Weights of a small GPT-style language model, trained from scratch on English Wikipedia: 269M tokens.
MLP neurons of a small language model. Each row is named by its layer, matrix (gate and up: input weights) and neuron, and shows model dimensions 0-95. Each number is 128 + 32 x the weight over its row's rms, rounded and kept within 0 to 255. Numbers have three digits each. A neuron's up and down rows have the sign that makes its largest values positive.
After each neuron's rows, "fires after" lists the tokens most often just before its 100 highest values on Wikipedia text that the model never trained on.

L4.gate535:139118108120136148077131119097194129105112169174063133119126141118094115186099091116179192101061115155090110144126117118133083160142161147136207162136151079141162168189152070147094082112095140156182053072142155130145125174143100054152187125107163085108118110187166129105184165096079119191
L4.up535:200153144157122148149166155128249179130126165151108168117157141139078103105122096120116059130092138089190122177171142114113068132051153134116108175127141069137153109157132153175156186139167151149093136124069180150145134132097158112152174114156132120109084132151123127131157153105087117099
fires after: " r", " int", " a", "ed", "ro", "i"

L4.gate10:160142112163096110153163147115122109131093151082147148092169121146132148122088165143111061146082166117131120020147129145177135112095130160064143114132118105153102194087155147106093151054099133149086129111111113159109092193152097087074167138107104043168117097128132160173126119146113110122
L4.up10:103176118105095120134138137147123192107150104203124088151042121113146095116155109110187121152094153163117110044166142141147191176071103146071084120147114155113121159103080117150117136102119125108132118121163158125079120129093145156105109093125113145173143110120101152111154105153151120103
fires after: " B", " ad", " S", " Sc", " Res", "h"

L4.gate625:165083061120152090142068119181147121129127105116111154135072179154200174121161145135083114053145160141142157101092142164086112127118125163132171097129134102154229176155146153119145096152184147181100148102107156111118128118112097138100141117156105126163136179137106092122094113103162140130
L4.up625:148157075221128184196153099172109118160149073134168110138142072071162124097098081132207111163126071168157101130147109136180081141108154117107148164140137110100118170119122157182110090155169126107150070147134171123073125109109136114123118134124130103182157100144126175118051134129118078146
fires after: "um", " develop", "erm", "us", "os", "im"

L4.gate489:143090090187084087146122132137134139106156149125113157079156142176102148094100139106095130126118107091127093174148088130102106198128105124160070151128167130124134137147136109126117117087072093156149122152104080127180110052099066139179086133105121110143091133093130085140141081085125151167
L4.up489:142138129154118086086126145121135149098158140118099140149078143127162137146067104120113140145135055153081130181130154093132112168147141120127146103165083118074123112172134131121119154161160133158141079153095113061151064083110124129170131088109169132166155170136124116116102139110169122143
fires after: " K", "iv", "g", "G", "c", "og"

L6.gate310:110126170100098140149189068143133090136136198130151139111116234139167088127201130098107158130096126080096179182102080125110100124174111137118145179144101145100104126161114171150095103117126192077170104173146129111135169175123202087132086154112172124144070051085152124132128077093108125103
L6.up310:142109154141154080092142168107129109141132148167110145182112115100141150172146067101095135155089141131154129179104073156061099105183198114177094123141099124116081162057116052106096152168106081123066111121122152142197094105120170183150099130093072112142095086089206102144066159106100133122
fires after: " G", " I", "A", "I", "y", "R"

L4.gate548:166129145113102127127226069097138135117090110135097096159128116128138198122105191092123121057125118099106113151170172157120092150105113134100133148098132120096108115100127103169129126127227190101157094122115127107180116113174120145172145058111100140127062161122145105122099140078069114104
L4.up548:076122120127109174182129105111115186155112085133146076107144106110140092105091119152101165070101140159186133120176184100184115109156158129075130180157144093139119163173138107142181088165169128138133031158124139082175135117097097096125124103118103113151141155120105139182157139148140161087
fires after: " ", " med", "m", " inc"

L4.gate524:120118128152159168151159112127160126155079080144171128154177126076082133099158169154168151157135103084111101190075142130198117089155094125135142173102127048153126133134113102148119119134144175165194147239187145093131083090102140104048121123150089134134131128088146109152136149160116099106
L4.up524:126108135096080180085110136122120147142123166121079130110071092147145193186138155122098165157117110090145116133137142151080096061103140168103112139137150154150109171147163135128105143172167136155147137149159142152054071116138054143083116127126173139175130113146171163135095152160095077159
fires after: "ol", "ict", "s", "ot", " ex", " v"

L4.gate603:098130131153129100116111062189108110172138190142149118088192131123141128136177087130156104123153137160132203156113165139153139089121079101103093101140133194107160089085138110109132084129135139111136085140076185168134133157085163188171186137180105128105160127131124106177157159147132106156
L4.up603:133143181127082100135175107160088151121107101127175074085143079122136104141152123176128092102144163115144148097131142126096182102165099107093098139086104145137147129126133139178154115096154161110142123141151149148099130227126117140152130154109122141160099122173164102159155119114167072124
fires after: "ou", " w", " L", "e", "ort"

L4.gate488:142167100154108075191143153102135144146164062146082147152109138097113095143146130116203091155085152095128099109182102134114056142112137094112104124111145168146140133061103115136150130083140120152154194143153133137095129129107113140096150183149093118107100127133184099140170136183111108116
L4.up488:156178145097100131119158122052139195108105145158116132194107150129131135125123103105167126134064080112129066188149104098109191159132080133127136140102140103086146157138134166181129108151117143140178134110156076105105117095123065136135144142108128155139205107176180091124132152208107182096
fires after: " al", "et", "en", " pe", "ore"

L4.gate248:138119114101142071148158128125137169133120158146164140110168171106058082137091075098101095077234111125156067127132164098139129118092096140151117147114139173123123189132084123118149133102121161141134113147057159189107125101145108158122143157169162154147068130102070124102130092192126090149
L4.up248:138122143127135135112123113117087083145080145151137158081101169113145102134141123055062105087076122148124161112061157115152137190197107152164149099113111082147096107121119105160163177169132119081119101109092151156173151040167100039140178112169175118160093119123115179127100141083044128063
fires after: " p", " pro", "o", " r", "h", " dep"

L4.gate251:099158102160039125150131143145157168101145092164102050099131148157117119098107121144133192085116158151106122109116114181111176080207117157116126133183131092162091114173115116097145122125177085135144121134122075139147158071185144129095124166086090141146145122131162141178118138111162197131
L4.up251:083179114066072112148135130208106175131119110123092067147058168167106111170080060191125114114166112114069153120168102142119078106161149104107122154100169118136096107170192163136174119097098166140101148137137118055131065100161103110121114172065118155149103165070083172128140092184134108141
fires after: "oc", "og", " co", " gu", " c", "ac"

L6.gate16:159119097117132105203145142184155183188152094134134138183131114156132134048100057074080105129107111094151147168127147158130121125124139150138126171175092104154105140125189119146154073106173139104108121123175093132126123105114133117142107105137111097155076123085090078181107101134151126128
L6.up16:119111173097098114113161125158102121222180173126138105145135136135109104150094112135103168154120075161127109139166115173095178090209170151084133159155149164113130171124109095191066085084113203083157075172130117105153080191120105139147104128141104147107146169153127138126129127153209074113
fires after: " work", " was", " Min", "is", "os", "us"